python train.py --n_layer=14 --d_model=192 --n_head=6 --n_kv_head=6 --head_dim=32 --d_mlp=640 --vocab_size=1092 --activation="tanh_gelu" --norm="layernorm" --norm_place="pre" --norm_eps=1e-05 --positions="learned" --qk_norm=false --attn_scale=0.177 --bias="all" --tie_embeddings=true --parallel_block=false --init="normal" --init_std_qkv=0.0361 --init_std_o=0.00684 --init_std_up=0.0361 --init_std_down=0.00684 --init_mimetic=0.5 --optimizer="muon_variant" --lr=0.00195 --lr_mult_qkv=0.4 --lr_mult_down=0.7 --beta1=0.9 --lr_head=0.00802 --grad_clip=2.0 --warmup_steps=200 --schedule="wsd" --decay_fraction=0.581 --decay_shape="exp" --final_lr_fraction=0.1 --batch_tokens=16384 --seq_len=128 --doc_mask=false --train_tokens=94840000 --steps=5789 --dataset="wikipedia_en"
MLP neurons of a small language model. Each row is named by its layer, matrix (down: output weights) and neuron, and shows model dimensions 0-127. Each number is 50 + 10 x the weight over its row's rms, rounded and kept within 0 to 99.
Before each neuron's rows is what it responds to, as a language model described it from the Wikipedia text at the highest values.

Responds to: Non-ASCII letter bytes. Fires on partial UTF-8 byte tokens for accented or non-Latin letters inside names, e.g. Kędzierzyn, Čuić, Bogdanović, Cyrillic and Japanese text.
L2.down7:55 64 50 43 46 37 51 40 53 48 62 31 49 52 51 42 31 44 44 45 40 68 65 55 56 39 40 48 58 61 57 57 59 41 43 39 45 40 31 47 59 43 38 36 51 54 55 34 54 39 28 42 58 45 60 45 64 68 58 63 36 37 39 73 52 40 63 46 64 61 57 46 58 37 68 48 53 67 37 48 46 45 46 51 67 53 58 55 51 52 34 58 60 57 62 57 59 49 51 38 51 39 55 54 54 54 38 65 38 34 55 68 59 60 49 41 64 40 54 64 62 47 29 50 48 48 57 61

Responds to: Text boundary markers. Tokens at structural breaks in Wikipedia text: the = before or after article titles, closing heading marks, sentence-final periods, and first words of new sentences (The, In, At).
L3.down564:40 43 65 60 75 61 39 57 48 43 44 15 39 51 25 43 49 46 49 47 52 48 51 54 33 47 48 51 48 54 42 55 43 44 56 43 52 45 56 59 46 48 43 57 43 46 44 49 44 54 62 44 44 39 57 29 71 49 49 46 44 37 52 36 71 28 58 54 49 43 67 56 49 60 57 44 31 47 46 47 60 46 54 26 66 48 49 51 46 65 48 59 48 52 48 21 74 31 33 59 46 54 51 45 65 65 49 50 50 49 50 43 53 40 46 53 44 44 47 42 59 45 64 43 54 57 50 46

Responds to: Prepositions after noun heads. Prepositions, mostly of and sometimes from or in, that follow a noun and open its complement, as in Flags of, Opening of, Riflemen from.
L10.down612:50 56 54 79 39 43 40 64 31 48 51 47 53 29 37 35 56 38 44 58 45 51 38 52 52 57 52 37 77 45 58 43 64 44 51 48 38 42 41 49 54 56 55 54 50 56 61 50 49 56 48 54 53 41 50 46 37 52 45 52 45 52 54 61 53 57 47 33 44 39 56 56 48 38 58 49 65 29 47 66 56 37 46 47 46 63 55 47 33 53 54 35 44 50 53 47 54 49 56 37 52 41 40 34 49 50 67 72 42 67 72 41 50 49 33 50 65 52 51 71 44 65 49 33 27 52 41 53

Responds to: Name pieces and "from". Second word-piece right after a capital first letter of names and words (K-om-i, V-erm-ont, P-rom-oted, Bog-d-anović), plus the preposition "from" before places or dates.
L3.down84:48 29 42 58 65 64 68 43 60 39 40 54 61 59 35 50 38 59 45 47 59 55 19 44 47 45 54 50 45 45 61 56 46 36 31 44 55 62 62 53 50 43 57 44 50 65 58 41 39 66 58 42 44 51 28 56 38 35 56 53 51 61 56 42 54 52 46 58 71 64 49 59 53 36 50 32 64 47 64 57 40 57 54 62 67 45 54 36 51 56 32 61 68 80 50 59 37 58 49 54 62 48 51 43 56 50 44 57 43 33 44 53 43 56 49 39 57 51 58 57 47 45 45 42 76 56 41 43

Responds to: Mid-word pieces in infobox labels. Second word pieces right after a word's first fragment, strongest in infobox or table field labels like P-osition, Post-al code, Person-al, and also in names like P-aul.
L3.down221:57 36 70 52 45 41 41 61 61 44 52 37 41 41 49 34 58 50 59 36 42 44 70 47 48 42 52 49 51 59 36 48 58 46 47 55 51 39 47 73 36 42 45 28 75 60 38 36 53 44 72 50 58 41 43 55 58 44 53 40 45 37 44 55 63 52 53 41 59 40 51 44 53 60 51 59 53 28 59 49 60 48 60 42 47 49 62 55 41 56 47 39 51 52 40 48 48 39 49 39 62 30 55 44 56 67 39 55 57 70 40 59 54 62 48 54 65 48 40 40 42 52 49 51 42 50 46 53

Responds to: Word-completion pieces and prepositions. Mostly the second piece of a split short word, like pe in the infobox field "Type:", or ear, ax, al; also prepositions from, with, at after verbs.
L2.down487:60 60 55 57 48 45 69 41 24 40 64 45 39 49 52 46 56 40 34 60 60 60 70 49 54 77 46 57 55 30 36 50 53 34 51 50 41 54 58 61 46 61 41 36 60 57 47 57 55 71 57 46 34 53 60 37 50 54 37 46 48 59 41 42 50 49 39 48 52 49 57 63 48 47 54 33 42 41 49 26 55 49 42 43 57 62 65 56 49 44 43 50 68 70 47 60 49 61 56 45 55 69 46 55 37 35 55 44 43 39 49 53 50 50 69 65 65 45 56 45 34 57 48 52 53 37 62 49

Responds to: Mid-word pieces and set phrases. Word-continuation pieces after a split-off start (sing-le, thous-and, g-am-ble, d-ang-er), "place" in "took place"/"2nd place", and hidden marks in coordinates.
L3.down598:40 60 39 40 45 43 62 30 49 50 40 37 57 36 41 31 64 46 41 39 58 50 40 42 57 46 55 31 43 55 49 29 73 34 45 53 42 54 53 51 48 41 46 73 43 55 46 46 56 45 36 48 47 46 49 54 58 66 53 52 60 53 56 54 54 73 37 44 49 36 51 55 50 62 39 64 52 73 43 53 57 49 56 46 58 52 50 39 44 58 40 45 53 45 22 52 44 61 28 55 57 47 69 37 42 36 49 66 59 57 56 50 44 52 48 48 45 55 48 47 43 54 47 40 55 53 51 72

Responds to: Sentence and section boundaries. Boundary tokens in Wikipedia articles: sentence-final periods, paragraph breaks, heading markers (==, ===), table pipes, plus clause-linking words like had, and, was.
L2.down347:47 33 50 64 55 60 38 55 58 51 45 35 49 54 33 38 51 59 49 46 41 33 59 55 37 69 50 44 44 64 33 68 33 44 42 53 61 44 63 59 59 48 28 53 31 33 60 54 69 56 54 54 49 61 42 42 60 49 55 37 34 61 56 44 54 57 33 40 65 40 69 45 52 51 49 47 46 36 39 52 50 50 51 35 46 37 47 58 49 70 52 54 52 42 49 27 60 50 48 57 57 49 58 49 60 60 38 44 61 52 53 50 59 46 50 49 31 42 46 58 43 46 58 41 61 46 49 43

Responds to: Mid-word name fragments. Word-internal subword pieces in the middle of long, often foreign proper names and rare words, such as Tanjungkar-ang, Osterv-il-le, Kaship-ur.
L3.down367:40 56 52 38 46 69 71 49 52 49 45 35 37 52 44 61 68 48 41 48 62 56 47 38 35 51 40 46 40 49 40 64 46 41 57 49 74 43 61 72 53 56 45 84 46 38 69 44 54 37 52 58 55 34 48 44 32 64 42 39 50 53 54 66 43 45 45 46 57 48 67 57 59 69 56 68 32 53 39 49 53 47 47 56 58 51 64 40 48 62 36 46 65 61 39 40 48 54 51 56 41 46 45 57 48 39 51 59 58 34 55 55 57 59 42 46 55 51 56 54 52 32 63 37 62 43 33 53

Responds to: Mid-word completion pieces. Short word pieces such as al, n, h or als that complete a word split after its stem, as in glob-al, souther-n, post-al, tot-al.
L3.down484:60 58 47 41 29 33 60 54 39 39 62 44 32 60 44 31 66 58 60 37 62 44 63 47 53 46 50 64 63 49 64 51 47 53 51 41 45 60 41 54 60 54 52 56 50 41 47 59 57 61 55 30 45 46 48 39 38 39 48 46 43 60 42 41 65 58 22 44 48 60 62 66 62 45 42 63 44 43 36 66 61 66 68 44 58 67 51 41 59 56 48 45 67 46 54 36 63 58 61 47 62 37 41 35 77 42 49 56 42 44 51 56 67 57 45 41 64 57 30 41 45 49 48 45 55 45 61 40

Responds to: Ranking place word. Mainly place after ordinals or took in sports results and tables (2nd place, 17th place, took place), plus scattered fragments like on, up, month names.
L2.down312:38 59 61 41 55 54 26 55 46 63 47 41 48 46 50 36 47 56 60 35 55 63 52 48 55 40 47 45 68 50 56 53 54 61 41 41 51 55 39 57 48 58 45 53 52 53 52 61 34 59 56 63 58 55 38 55 40 57 38 70 53 50 50 53 45 50 58 35 35 48 45 39 75 50 60 43 37 37 32 53 41 32 54 54 58 54 31 43 24 57 65 30 58 48 38 52 53 49 48 49 45 47 54 50 58 51 38 51 55 50 21 25 50 52 41 65 50 60 33 45 49 59 57 41 61 67 43 57

Responds to: Split word-initial letters, sentence ends. Single-letter word-start fragments where tokenization breaks a word, as in w|ell, s|ometimes, or|ig|inal; also sentence-final periods and table pipes.
L10.down41:54 50 53 55 54 42 58 69 65 47 41 24 46 55 49 57 38 46 33 54 44 44 66 31 46 43 34 39 34 50 62 57 54 49 70 54 43 51 51 40 35 45 48 35 34 44 50 49 62 49 55 56 53 52 55 68 31 54 62 49 53 55 43 73 63 29 53 54 40 50 51 46 60 43 28 49 43 46 70 64 60 40 56 31 47 57 43 57 42 46 59 40 51 40 60 53 42 43 49 53 50 53 50 56 74 25 49 53 45 51 59 43 50 46 68 60 58 67 53 45 46 53 60 45 33 34 62 61

Responds to: Mid-word fragments, "goals". Second word pieces, strongest on "als" in "goals" and "Totals" in sports statistics tables; also generic pieces after an initial letter, as in T-w-ins, E-ast, n-ational.
L2.down65:37 59 38 50 39 58 53 49 63 56 59 63 41 44 58 65 45 57 43 50 64 51 42 59 56 34 47 41 46 61 60 65 47 54 64 63 41 66 42 49 59 36 55 51 50 49 46 52 56 48 57 42 49 57 61 53 68 56 59 32 45 46 57 62 43 59 48 41 45 60 52 45 41 42 47 65 50 50 35 59 53 55 53 38 45 47 37 54 50 38 64 39 42 37 67 33 56 30 55 45 71 50 49 54 51 36 39 48 58 50 37 40 44 47 50 64 66 37 55 44 33 55 39 44 45 51 62 45